{
  "n_head": 9,
  "tie_embeddings": true,
  "init": "normal",
  "lr": 0.000965,
  "lr_mult_o": 0.868,
  "beta1": 0.95,
  "lr_head": 0.00578,
  "decay_shape": "linear"
}
MLP neurons of a small language model. Each row is named by its layer, matrix (up: input weights) and neuron, and shows model dimensions 64-159. Each number is 200 + 40 x the weight over its row's rms, rounded and kept within 0 to 999.
A block is one neuron, or neurons of one layer that tend to fire together. Before each block is what it responds to, as a language model described it from the Wikipedia text at the highest values.

Description: Opening quotes before phrases
L4.up64,124,126,176,266,166,169,203,170,186,136,236,148,225,138,118,196,158,149,147,152,155,208,215,209,230,126,186,143,148,152,200,229,195,214,163,161,220,225,164,197,270,162,190,240,233,162,161,104,210,216,189,237,205,207,211,224,108,220,189,228,167,234,171,264,183,240,164,100,188,176,196,210,263,227,278,224,195,147,221,171,200,195,227,120,190,153,272,152,171,156,149,186,238,252,233,245
L4.up390,200,113,135,167,185,101,239,207,281,246,209,204,242,173,215,165,307,144,202,204,177,277,201,223,183,252,160,176,204,159,224,184,84,232,228,149,225,160,188,235,201,239,171,227,205,165,203,179,171,233,143,190,159,288,206,220,240,213,207,249,216,211,244,232,193,209,212,192,231,183,181,164,232,178,219,178,192,281,204,286,236,182,172,229,187,186,148,211,173,191,181,227,245,168,188,188
L4.up433,208,232,177,179,199,213,200,187,225,224,212,184,172,203,156,249,199,159,188,230,174,253,143,165,168,244,250,191,162,120,178,160,191,267,229,197,231,188,252,261,162,174,282,157,204,161,250,267,182,232,244,265,192,157,190,227,116,214,136,228,166,122,218,215,80,186,208,301,249,208,221,215,219,268,169,206,291,170,218,142,168,140,137,161,162,224,218,139,252,205,167,248,181,192,168,206
L4.up886,181,203,186,212,167,125,277,192,247,250,216,231,122,208,250,219,191,208,238,242,215,177,255,229,213,132,133,228,207,258,168,268,135,165,227,213,244,155,200,192,143,211,223,209,176,162,221,126,241,144,184,206,184,175,161,187,240,212,183,209,181,261,228,131,139,215,140,207,281,242,215,229,215,210,252,214,181,183,197,171,170,202,219,289,230,211,295,205,221,201,170,210,120,172,191,192
L4.up1250,228,203,182,248,157,207,157,218,196,210,197,185,210,250,235,229,233,199,270,174,228,184,114,205,158,143,234,222,206,211,148,203,206,225,257,220,126,254,138,231,231,222,240,215,176,167,190,195,269,161,214,201,143,167,226,222,191,168,205,183,266,203,206,219,204,190,249,215,136,218,214,156,162,179,239,212,183,169,140,172,125,147,157,208,188,109,193,146,195,171,234,253,105,86,182,227
L4.up1308,149,219,181,152,212,235,186,188,126,130,203,224,189,278,239,216,171,217,170,199,127,203,206,117,254,154,180,203,206,216,179,203,138,195,232,129,273,138,169,213,179,133,214,215,132,195,196,176,150,236,140,237,191,252,99,216,139,113,229,288,296,167,280,204,181,211,167,206,191,316,249,169,187,251,209,245,185,239,215,213,187,256,155,168,201,278,182,239,180,242,161,211,160,283,197,182
L4.up1627,175,154,187,185,182,138,167,180,249,288,161,197,235,200,172,169,158,212,258,191,212,189,226,209,163,225,173,239,299,172,212,257,174,82,223,198,316,190,264,200,104,209,177,245,224,235,237,285,209,232,206,186,227,153,200,207,210,250,245,149,199,138,201,224,188,179,227,267,227,231,208,191,183,173,265,126,187,224,274,188,156,152,192,156,143,218,212,131,178,210,96,181,214,181,208,239
L4.up1745,251,169,280,164,177,172,232,106,232,189,155,229,203,219,259,223,230,201,211,121,266,192,253,201,120,187,220,267,212,187,223,277,151,189,221,166,169,297,172,167,159,132,186,193,194,299,194,151,168,246,251,243,273,222,160,262,200,192,204,174,145,239,226,203,162,188,223,214,161,246,231,147,194,147,132,270,190,218,233,198,233,220,114,189,158,229,180,209,177,261,179,208,162,243,176,198

Description: Possessive apostrophe
L4.up333,210,226,184,224,176,222,263,221,245,176,227,259,141,180,161,198,216,273,179,261,198,118,193,255,201,227,239,202,208,210,193,207,206,244,152,152,202,269,101,239,153,204,168,146,257,177,191,258,270,196,238,172,144,215,144,209,159,135,210,140,163,187,189,227,331,182,172,167,276,204,187,213,293,195,170,199,177,178,228,199,160,186,203,168,195,179,203,197,251,160,205,193,165,152,228,197
L4.up377,231,196,233,198,158,173,160,172,270,218,164,290,268,221,124,214,206,176,258,204,214,185,216,256,253,208,234,188,177,214,169,233,94,142,235,139,192,174,172,202,152,213,161,152,318,251,221,249,224,252,193,146,185,155,211,240,209,225,263,216,214,186,231,184,187,150,219,184,253,192,177,191,305,142,232,191,157,265,183,109,185,189,110,209,204,182,187,233,208,197,115,159,210,222,220,190
L4.up1230,215,225,198,183,201,159,186,213,217,193,238,226,180,190,239,257,209,205,172,256,223,245,188,218,243,157,218,184,178,225,196,175,194,219,164,190,178,137,201,163,213,275,162,212,239,260,178,184,144,259,142,173,137,198,181,165,216,169,158,152,171,168,174,176,195,272,277,234,213,256,205,222,206,142,244,236,165,151,220,185,184,271,208,173,163,226,162,195,229,141,200,211,189,180,219,195
L4.up1254,170,241,192,200,182,204,249,122,176,171,187,227,143,234,211,289,243,146,149,190,243,254,179,180,192,209,269,223,235,206,188,177,209,119,138,177,144,141,198,217,198,181,177,202,235,222,214,205,147,267,245,187,202,180,269,190,185,184,205,171,164,212,234,273,154,195,246,208,230,222,173,236,204,173,206,225,195,167,258,218,154,201,162,205,160,248,216,149,177,171,142,296,133,139,146,193
L4.up1633,266,277,184,134,136,126,150,256,232,195,160,145,195,175,265,222,197,175,214,205,211,83,195,195,211,232,221,152,243,221,231,178,204,245,165,163,170,170,232,267,174,211,188,174,143,210,163,345,246,212,163,188,206,247,196,175,210,220,157,130,133,207,220,136,226,138,109,201,207,182,121,172,194,210,277,205,93,212,173,239,184,246,221,226,233,210,121,131,158,159,136,153,118,234,249,207
L4.up1818,181,272,143,180,210,169,142,201,261,243,164,188,190,223,110,214,195,202,185,189,105,176,150,220,161,177,242,216,195,196,190,203,113,187,137,273,196,223,158,196,154,213,213,194,146,135,169,257,200,223,222,213,120,218,232,213,180,226,153,131,137,153,223,164,171,173,195,234,184,158,216,233,153,244,220,248,219,156,252,141,170,192,189,153,149,218,248,223,163,148,180,187,233,214,153,305
L4.up1824,146,184,241,175,172,252,244,191,182,144,172,182,189,218,215,212,208,233,177,257,194,212,206,191,170,240,179,120,218,194,183,227,162,240,219,199,218,182,201,232,207,243,245,151,234,175,179,199,192,203,240,182,259,211,237,256,145,178,205,198,190,170,266,203,198,261,197,199,230,198,242,263,212,201,225,211,183,225,232,123,181,224,209,171,147,205,201,234,190,240,161,209,97,229,201,194
L4.up2263,208,185,301,151,170,150,268,228,253,197,235,202,182,140,233,216,154,226,258,214,239,175,147,205,198,198,251,188,142,165,183,228,207,187,196,216,235,108,143,259,182,246,260,159,70,198,187,193,240,200,190,204,177,187,200,154,205,240,113,178,231,153,183,214,211,192,242,133,215,247,209,115,319,209,235,245,227,219,199,169,185,178,269,188,214,173,107,218,190,178,224,231,147,205,192,164

Description: Before upcoming adjective
L7.up1057,199,252,185,234,232,99,165,231,135,142,181,223,115,200,246,248,111,214,205,296,185,190,151,191,227,203,162,253,199,194,252,183,235,187,255,212,295,178,242,178,133,160,141,199,138,244,234,211,301,193,208,244,190,161,157,166,218,210,243,241,222,154,202,300,153,276,242,193,176,138,176,181,215,219,229,193,120,240,207,229,192,159,133,184,182,206,199,201,205,264,162,128,200,238,241,211
L7.up1170,137,183,129,217,124,243,213,177,206,183,241,231,189,193,208,273,209,198,229,186,187,226,170,126,175,202,265,195,252,189,161,182,294,198,120,190,163,237,265,174,202,192,257,153,139,204,187,268,255,246,245,303,204,208,240,146,265,246,286,186,214,234,176,175,131,197,194,192,228,210,160,90,213,220,190,219,254,194,244,156,168,184,129,190,143,252,241,221,145,173,229,257,197,188,162,225
L7.up1306,189,234,218,186,180,145,274,290,259,155,254,215,240,182,202,209,89,206,212,228,198,155,137,189,161,240,197,212,245,181,213,149,195,212,189,143,253,219,182,178,153,175,220,198,226,198,174,185,254,217,129,161,210,199,239,241,232,228,233,140,178,168,162,202,171,182,173,156,246,164,169,198,223,203,221,211,224,158,217,157,241,183,220,141,184,177,276,164,224,179,144,221,187,308,196,198
L7.up1693,201,138,212,300,260,223,153,237,217,175,203,205,209,120,147,201,199,200,249,242,189,214,276,162,148,206,182,191,158,184,166,206,231,184,218,132,276,195,223,228,133,299,159,152,188,196,214,191,216,166,216,221,254,161,202,188,218,216,212,169,171,186,215,230,179,185,203,199,157,165,136,213,180,175,213,170,192,218,182,205,225,200,195,198,195,220,163,185,207,160,198,260,186,142,203,221

Description: Possessive apostrophe
L7.up146,242,225,180,136,206,196,224,185,140,141,160,203,189,256,148,230,208,187,251,205,185,191,197,213,191,217,234,139,160,165,205,167,170,165,131,228,177,139,161,216,242,233,233,226,202,192,181,194,204,199,190,149,238,212,112,172,266,175,227,176,228,190,210,191,146,196,152,230,267,149,223,148,206,177,174,182,189,166,194,218,194,189,192,175,248,211,243,212,203,150,229,163,141,263,124,170
L7.up449,168,154,242,172,225,219,216,219,91,250,128,242,179,196,189,225,235,162,215,121,195,170,192,233,171,230,234,168,205,137,139,175,166,130,144,193,217,225,176,163,186,216,255,204,253,206,236,247,212,230,188,203,200,167,241,195,213,257,208,177,204,230,148,214,176,173,206,233,257,236,170,209,176,156,243,163,225,227,278,153,163,192,220,140,201,240,200,201,189,201,265,212,165,120,208,236
L7.up1276,188,252,202,263,136,198,210,193,203,280,208,109,151,225,161,212,193,174,104,227,269,165,225,246,173,124,241,263,227,149,150,150,223,185,197,224,212,194,211,218,231,181,202,129,145,278,243,153,230,226,281,171,149,205,192,215,257,195,222,242,250,194,175,125,173,155,153,170,191,184,146,191,114,229,252,167,283,128,208,182,202,179,214,157,185,207,200,128,238,156,142,231,126,192,125,195
L7.up2264,198,253,174,200,242,233,235,209,220,159,215,190,183,164,214,246,262,197,176,255,134,204,276,221,222,150,287,312,202,167,145,203,224,155,208,176,150,197,234,208,131,244,165,171,175,243,191,232,227,227,200,255,200,162,139,229,204,181,253,166,139,222,173,233,153,256,232,258,124,209,196,212,187,231,233,152,217,219,218,212,136,222,215,150,164,303,155,153,262,106,222,144,203,157,184,198

Description: Plural subject nouns
L7.up577,235,157,158,170,247,182,239,156,164,172,130,178,157,252,164,204,154,224,199,193,150,183,253,205,236,205,251,158,196,164,202,179,183,192,172,211,118,157,169,218,113,252,185,161,147,169,216,184,173,158,195,234,167,164,226,179,208,203,228,196,216,181,127,241,178,173,116,138,152,177,155,183,193,247,168,207,183,226,242,100,200,269,178,236,194,89,183,234,165,212,208,167,152,206,183,161
L7.up677,168,233,214,171,209,195,161,215,239,247,232,252,180,184,189,192,259,175,223,266,210,270,243,124,231,162,160,151,215,252,190,170,238,159,182,170,128,140,156,151,165,267,128,156,185,127,252,207,212,219,167,222,212,222,198,134,249,230,209,196,175,170,200,220,208,153,231,235,219,228,244,260,160,187,246,193,149,233,224,214,186,217,188,142,221,194,121,181,154,238,234,228,271,194,188,138
L7.up895,183,159,197,234,237,210,145,168,159,151,148,215,177,150,170,152,191,193,174,171,126,211,279,244,178,266,154,169,274,175,216,131,197,247,163,171,184,175,185,185,216,160,149,228,115,100,182,195,241,172,257,165,239,189,177,171,178,206,166,259,193,199,180,230,217,223,191,269,177,183,224,192,225,186,273,292,215,202,161,212,196,171,197,209,292,180,186,189,273,170,204,292,150,199,265,244
L7.up2019,182,222,223,173,127,239,233,192,234,160,261,141,190,251,200,190,241,128,237,168,158,164,236,216,204,176,234,280,156,209,214,155,274,206,178,237,196,217,231,198,167,175,264,166,241,196,174,247,202,182,124,302,221,139,153,165,230,209,156,210,212,148,182,178,229,124,140,174,207,210,222,263,201,191,198,219,238,306,188,168,149,169,131,189,209,151,168,213,164,223,196,164,115,175,219,186

Description: Infinitive "to" before verbs
L4.up46,243,195,216,262,219,215,237,165,166,231,149,204,176,145,177,305,181,167,197,266,268,225,135,174,272,164,206,147,188,123,162,224,205,200,211,247,296,285,157,192,163,133,169,217,274,195,218,180,223,214,194,208,184,189,179,150,165,192,220,160,210,181,158,179,196,170,223,136,199,162,197,223,204,190,234,198,190,274,184,185,190,213,187,226,218,125,226,198,177,164,214,203,255,245,206,252
L4.up745,211,181,140,256,165,177,216,152,191,188,175,161,173,199,198,195,136,194,217,174,252,217,228,267,211,230,270,227,170,167,196,148,142,202,162,160,157,186,200,202,213,201,270,166,206,209,235,223,242,216,217,142,172,235,186,235,250,211,270,212,230,147,220,187,160,172,211,139,158,150,160,142,217,149,161,194,243,192,206,261,231,225,226,186,114,145,154,183,195,152,280,185,188,205,217,186
L4.up759,171,190,283,182,189,209,220,239,182,220,156,185,155,182,162,150,179,178,166,247,244,239,189,209,202,203,163,184,200,214,269,198,182,91,140,202,204,282,138,186,191,199,205,162,182,183,212,189,159,112,230,162,161,287,214,196,178,212,166,194,181,194,222,271,225,162,222,324,150,175,191,206,159,250,229,230,207,179,212,186,165,234,193,189,223,160,224,157,156,214,190,221,229,157,234,236
L4.up760,199,173,182,219,133,205,198,265,295,215,187,109,163,180,247,182,235,163,177,213,179,173,200,234,240,207,197,204,197,211,201,165,227,220,191,243,217,192,195,184,146,136,273,280,220,192,209,237,173,145,243,136,140,238,201,162,127,258,213,188,280,225,176,209,216,175,279,228,176,123,154,162,242,174,168,266,194,206,210,230,269,220,243,229,218,247,274,197,186,144,205,142,155,156,216,273
L4.up1200,175,247,207,163,203,184,212,185,167,190,163,169,179,200,273,179,189,198,123,142,177,155,224,256,250,182,241,238,136,140,191,232,192,102,192,221,150,206,138,200,227,155,240,197,185,203,224,154,153,156,173,184,181,274,210,180,154,213,213,180,209,149,199,218,233,157,207,254,165,238,179,201,295,129,179,219,213,205,323,241,199,223,130,226,165,108,246,135,250,252,251,194,215,207,204,177
L4.up1606,167,145,165,155,188,230,172,164,220,147,212,215,132,301,135,224,243,219,224,210,223,267,134,173,179,173,207,214,282,177,140,282,205,204,162,204,182,165,268,266,153,182,258,220,169,195,170,226,181,292,216,167,224,223,142,185,251,128,241,178,208,216,259,184,123,261,171,237,250,198,278,240,193,205,197,225,261,223,306,256,236,213,215,164,210,197,176,220,262,215,160,232,199,245,185,211
L4.up2206,239,166,181,128,220,182,234,184,257,145,258,140,149,165,157,243,208,204,183,231,208,291,299,194,225,250,183,163,182,147,181,136,180,179,236,194,142,221,237,182,185,255,251,200,171,242,240,145,246,183,243,177,209,185,189,217,209,146,301,138,169,224,251,173,221,206,246,177,139,157,170,147,269,163,185,224,180,203,188,202,224,184,186,247,183,187,165,193,175,185,188,226,169,232,219,176
L4.up2267,162,205,141,208,195,193,199,214,206,170,173,183,125,193,191,240,186,214,263,179,201,155,158,143,291,293,186,225,194,164,208,167,131,288,146,196,202,198,255,170,195,158,268,226,197,161,156,179,219,199,208,252,206,223,165,247,201,174,193,202,183,204,219,210,160,191,250,190,194,195,224,168,218,235,225,158,170,257,289,269,329,193,185,219,236,222,122,179,250,138,179,210,236,201,155,182

Description: Postmodified head nouns
L8.up87,147,97,224,218,141,175,216,227,142,116,183,226,206,193,160,142,249,211,162,201,203,191,234,201,245,198,221,216,183,219,230,146,225,214,155,158,227,164,208,203,89,214,205,194,240,143,203,207,190,246,188,236,307,237,177,123,224,260,166,163,185,147,183,122,171,205,248,221,215,163,178,163,203,223,149,242,177,299,278,216,220,142,292,206,247,214,255,243,185,179,185,249,223,191,167,201
L8.up2077,220,190,188,218,183,165,144,203,162,214,201,251,280,183,239,151,220,223,176,224,204,197,194,231,257,181,139,160,258,226,195,275,180,352,235,192,190,172,182,184,233,146,165,238,232,152,236,180,191,204,153,145,177,214,139,182,184,163,172,155,154,234,184,158,189,178,202,260,198,158,180,153,178,180,186,215,146,179,213,225,137,145,218,244,279,238,213,246,210,189,142,178,192,155,170,176

Description: Possessive apostrophe after names
L8.up57,208,169,158,226,150,271,144,132,218,228,222,163,199,177,158,207,230,237,181,231,213,228,136,183,148,258,118,281,233,219,175,131,152,179,190,162,211,245,180,186,222,174,162,124,161,251,222,283,163,163,214,187,164,179,262,209,252,220,231,189,257,149,196,256,120,194,249,258,216,189,167,157,201,165,224,186,320,151,160,227,190,152,170,189,204,221,190,198,229,183,280,238,186,232,140,140
L8.up625,215,165,140,196,188,235,228,188,243,224,199,167,191,155,143,177,180,196,231,256,157,219,218,195,216,254,268,156,252,153,164,188,134,230,189,146,263,225,240,241,178,247,185,207,146,152,232,180,182,171,145,161,238,195,215,215,155,229,169,240,185,212,95,219,237,153,322,176,196,159,257,203,276,197,206,228,224,233,234,205,171,47,266,147,162,225,132,231,226,185,183,206,196,196,185,146

Description: Slot before a verb
L8.up22,113,217,189,194,258,226,204,118,210,239,182,186,235,221,155,199,163,239,218,191,174,196,209,155,275,178,208,256,217,226,185,162,199,253,253,210,243,159,229,159,193,196,140,198,252,235,224,165,206,272,127,165,196,221,205,129,223,136,169,217,224,206,172,212,131,210,244,232,170,236,190,169,172,205,236,199,201,182,248,197,230,208,182,172,202,163,211,250,180,207,182,174,212,202,189,194
L8.up44,96,176,219,242,193,187,190,233,218,202,137,207,260,210,166,240,167,163,203,111,152,179,258,178,234,217,201,197,245,233,194,162,235,191,226,233,217,210,275,103,198,278,138,202,147,266,186,223,217,234,235,151,192,263,140,170,181,166,187,230,236,215,143,164,244,166,208,211,147,186,260,261,167,166,193,242,191,150,244,256,214,199,248,229,212,172,215,273,178,218,164,184,139,227,239,202

Description: Phrase-final plural nouns
L4.up187,192,141,186,147,156,162,182,230,205,177,251,192,156,209,178,177,181,234,200,219,162,224,226,108,214,150,273,171,220,174,197,217,175,161,172,184,243,210,258,191,171,203,215,219,184,240,133,205,219,299,217,180,213,257,218,152,205,248,199,174,184,166,172,226,128,201,242,263,240,167,212,208,251,208,255,173,248,206,222,181,202,226,102,165,220,193,220,165,247,196,150,260,139,212,208,271
L4.up291,274,122,186,230,151,210,187,134,192,207,176,227,138,201,159,207,188,135,204,201,245,224,170,177,224,145,236,182,213,213,169,191,190,258,160,230,199,199,206,173,155,208,172,255,189,138,217,92,224,272,195,217,195,203,201,235,181,183,206,184,174,221,203,179,117,191,254,116,267,163,153,149,214,226,221,220,181,193,209,236,209,165,167,198,185,227,224,252,200,203,192,199,223,224,193,190
L4.up696,203,126,182,178,193,192,237,241,158,194,154,189,281,256,201,244,231,110,216,170,212,225,123,183,101,201,200,137,245,276,191,226,252,201,149,224,171,296,179,191,95,195,192,233,182,184,202,247,169,198,164,205,229,209,167,220,172,211,250,189,156,206,133,175,184,212,242,191,206,235,191,170,234,180,202,262,116,172,186,256,194,258,192,168,186,196,224,197,207,160,196,197,219,125,185,222
L4.up821,258,277,153,162,148,176,143,231,150,258,201,181,178,203,194,143,187,253,251,219,181,184,193,203,251,249,201,169,202,302,234,251,191,259,207,192,224,175,219,186,221,245,204,173,218,195,179,231,214,162,199,193,154,154,126,145,203,187,198,153,192,195,181,175,188,238,230,174,216,158,161,194,172,228,210,184,242,183,128,216,143,217,222,148,215,185,181,167,242,237,224,179,149,230,223,211
L4.up1076,268,248,167,217,189,173,205,219,168,141,214,299,126,205,219,226,238,227,241,154,268,163,208,192,175,159,169,187,178,219,202,171,124,183,190,246,208,220,227,239,183,241,141,206,230,177,174,195,216,190,183,228,205,155,179,174,172,181,279,223,174,185,205,261,163,192,257,204,215,198,157,249,198,127,249,184,240,164,243,271,206,251,165,317,185,255,228,204,174,201,196,171,247,169,198,227
L4.up1411,171,234,192,263,211,206,162,161,165,165,154,207,150,226,205,212,200,159,163,184,197,198,192,248,232,135,213,272,241,130,200,163,150,236,189,176,133,312,174,228,203,148,247,257,268,189,182,163,139,204,130,202,244,132,164,204,162,249,181,198,250,182,134,228,162,130,253,163,203,210,160,218,217,203,209,269,183,181,141,174,166,132,266,175,147,259,145,217,228,151,233,212,151,208,184,169
L4.up1939,206,224,158,167,235,216,224,254,246,157,208,223,167,209,257,234,149,189,240,203,172,195,209,178,172,132,255,269,214,204,194,165,196,185,164,154,191,165,223,184,120,210,143,246,196,199,158,137,196,206,191,255,174,215,156,182,225,223,202,110,213,218,133,196,146,168,236,230,233,191,186,223,185,225,191,207,205,139,222,234,181,194,228,234,276,204,194,204,86,269,222,202,255,197,231,167
L4.up2140,178,154,146,164,225,144,258,146,231,260,157,174,177,197,255,205,190,136,259,181,227,185,255,175,203,160,222,188,154,169,276,266,196,207,238,209,180,120,175,250,173,217,167,236,185,177,222,244,160,246,262,191,213,185,261,183,212,273,186,167,206,196,242,141,186,186,205,213,216,207,204,220,202,167,223,161,175,231,173,274,233,251,217,198,172,144,140,172,230,156,176,177,168,217,274,169

Description: Sports season-year tokens
L8.up823,262,213,238,197,152,215,225,217,219,209,201,140,222,133,226,272,239,229,258,162,212,227,168,180,251,136,206,97,144,144,230,255,226,224,215,113,221,220,237,225,150,172,189,261,177,128,264,193,189,180,145,221,198,163,280,210,243,209,177,268,176,212,229,268,163,220,228,202,219,173,207,218,154,272,215,207,205,172,207,196,203,152,225,167,183,171,255,132,219,204,179,242,207,109,239,245
L8.up1768,222,269,242,177,213,212,215,193,197,201,150,160,190,195,228,204,239,200,222,210,181,260,183,148,130,224,169,186,197,140,208,245,102,235,238,201,236,195,260,233,192,153,157,201,186,300,256,137,230,192,143,150,173,288,228,196,154,234,245,253,219,236,200,157,138,212,205,191,196,143,260,262,190,184,229,191,197,230,230,169,195,216,249,166,184,240,255,153,196,220,283,201,178,135,195,273

Description: Pre-bare-infinitive slot
L7.up819,132,198,207,175,129,295,260,218,254,186,227,188,185,199,186,234,192,278,224,219,122,202,182,203,224,222,161,196,194,216,214,161,213,217,164,152,229,239,208,218,179,180,85,170,226,227,241,193,174,196,123,196,192,237,162,166,264,126,219,248,210,204,217,221,147,162,251,211,241,266,199,291,225,217,228,243,234,203,133,211,213,232,182,214,179,184,203,257,166,219,212,206,161,183,214,168
L7.up1280,207,173,245,223,226,185,192,177,221,185,184,239,169,210,173,219,228,149,178,228,242,247,205,162,221,257,151,253,228,206,193,194,174,164,184,269,207,245,182,128,212,182,161,191,213,174,167,159,249,164,208,166,204,266,178,152,252,207,107,249,159,181,164,170,234,148,146,177,171,189,253,253,179,208,209,151,193,216,187,246,215,198,174,159,194,168,212,289,151,244,213,196,198,112,229,196
L7.up1562,151,183,180,182,165,144,217,161,266,220,184,130,235,144,174,220,175,131,210,177,209,230,221,167,164,264,136,178,297,222,150,111,173,206,207,122,220,192,219,102,214,189,170,161,248,158,239,155,184,193,234,128,140,214,202,102,175,156,198,252,190,203,202,258,209,249,216,188,180,148,157,158,172,153,208,168,219,216,216,164,251,230,215,248,236,222,205,216,204,240,165,221,118,193,240,148
L7.up2262,176,233,149,155,294,196,179,167,243,204,195,191,221,165,175,219,192,183,224,244,143,209,185,213,194,234,173,175,236,221,226,156,217,202,228,166,235,193,245,135,171,220,166,171,310,255,210,214,178,183,186,155,211,228,233,155,146,165,221,275,231,177,214,273,218,242,201,246,152,205,175,203,94,206,224,195,196,197,221,215,234,238,232,182,261,271,201,204,138,261,220,180,142,173,221,175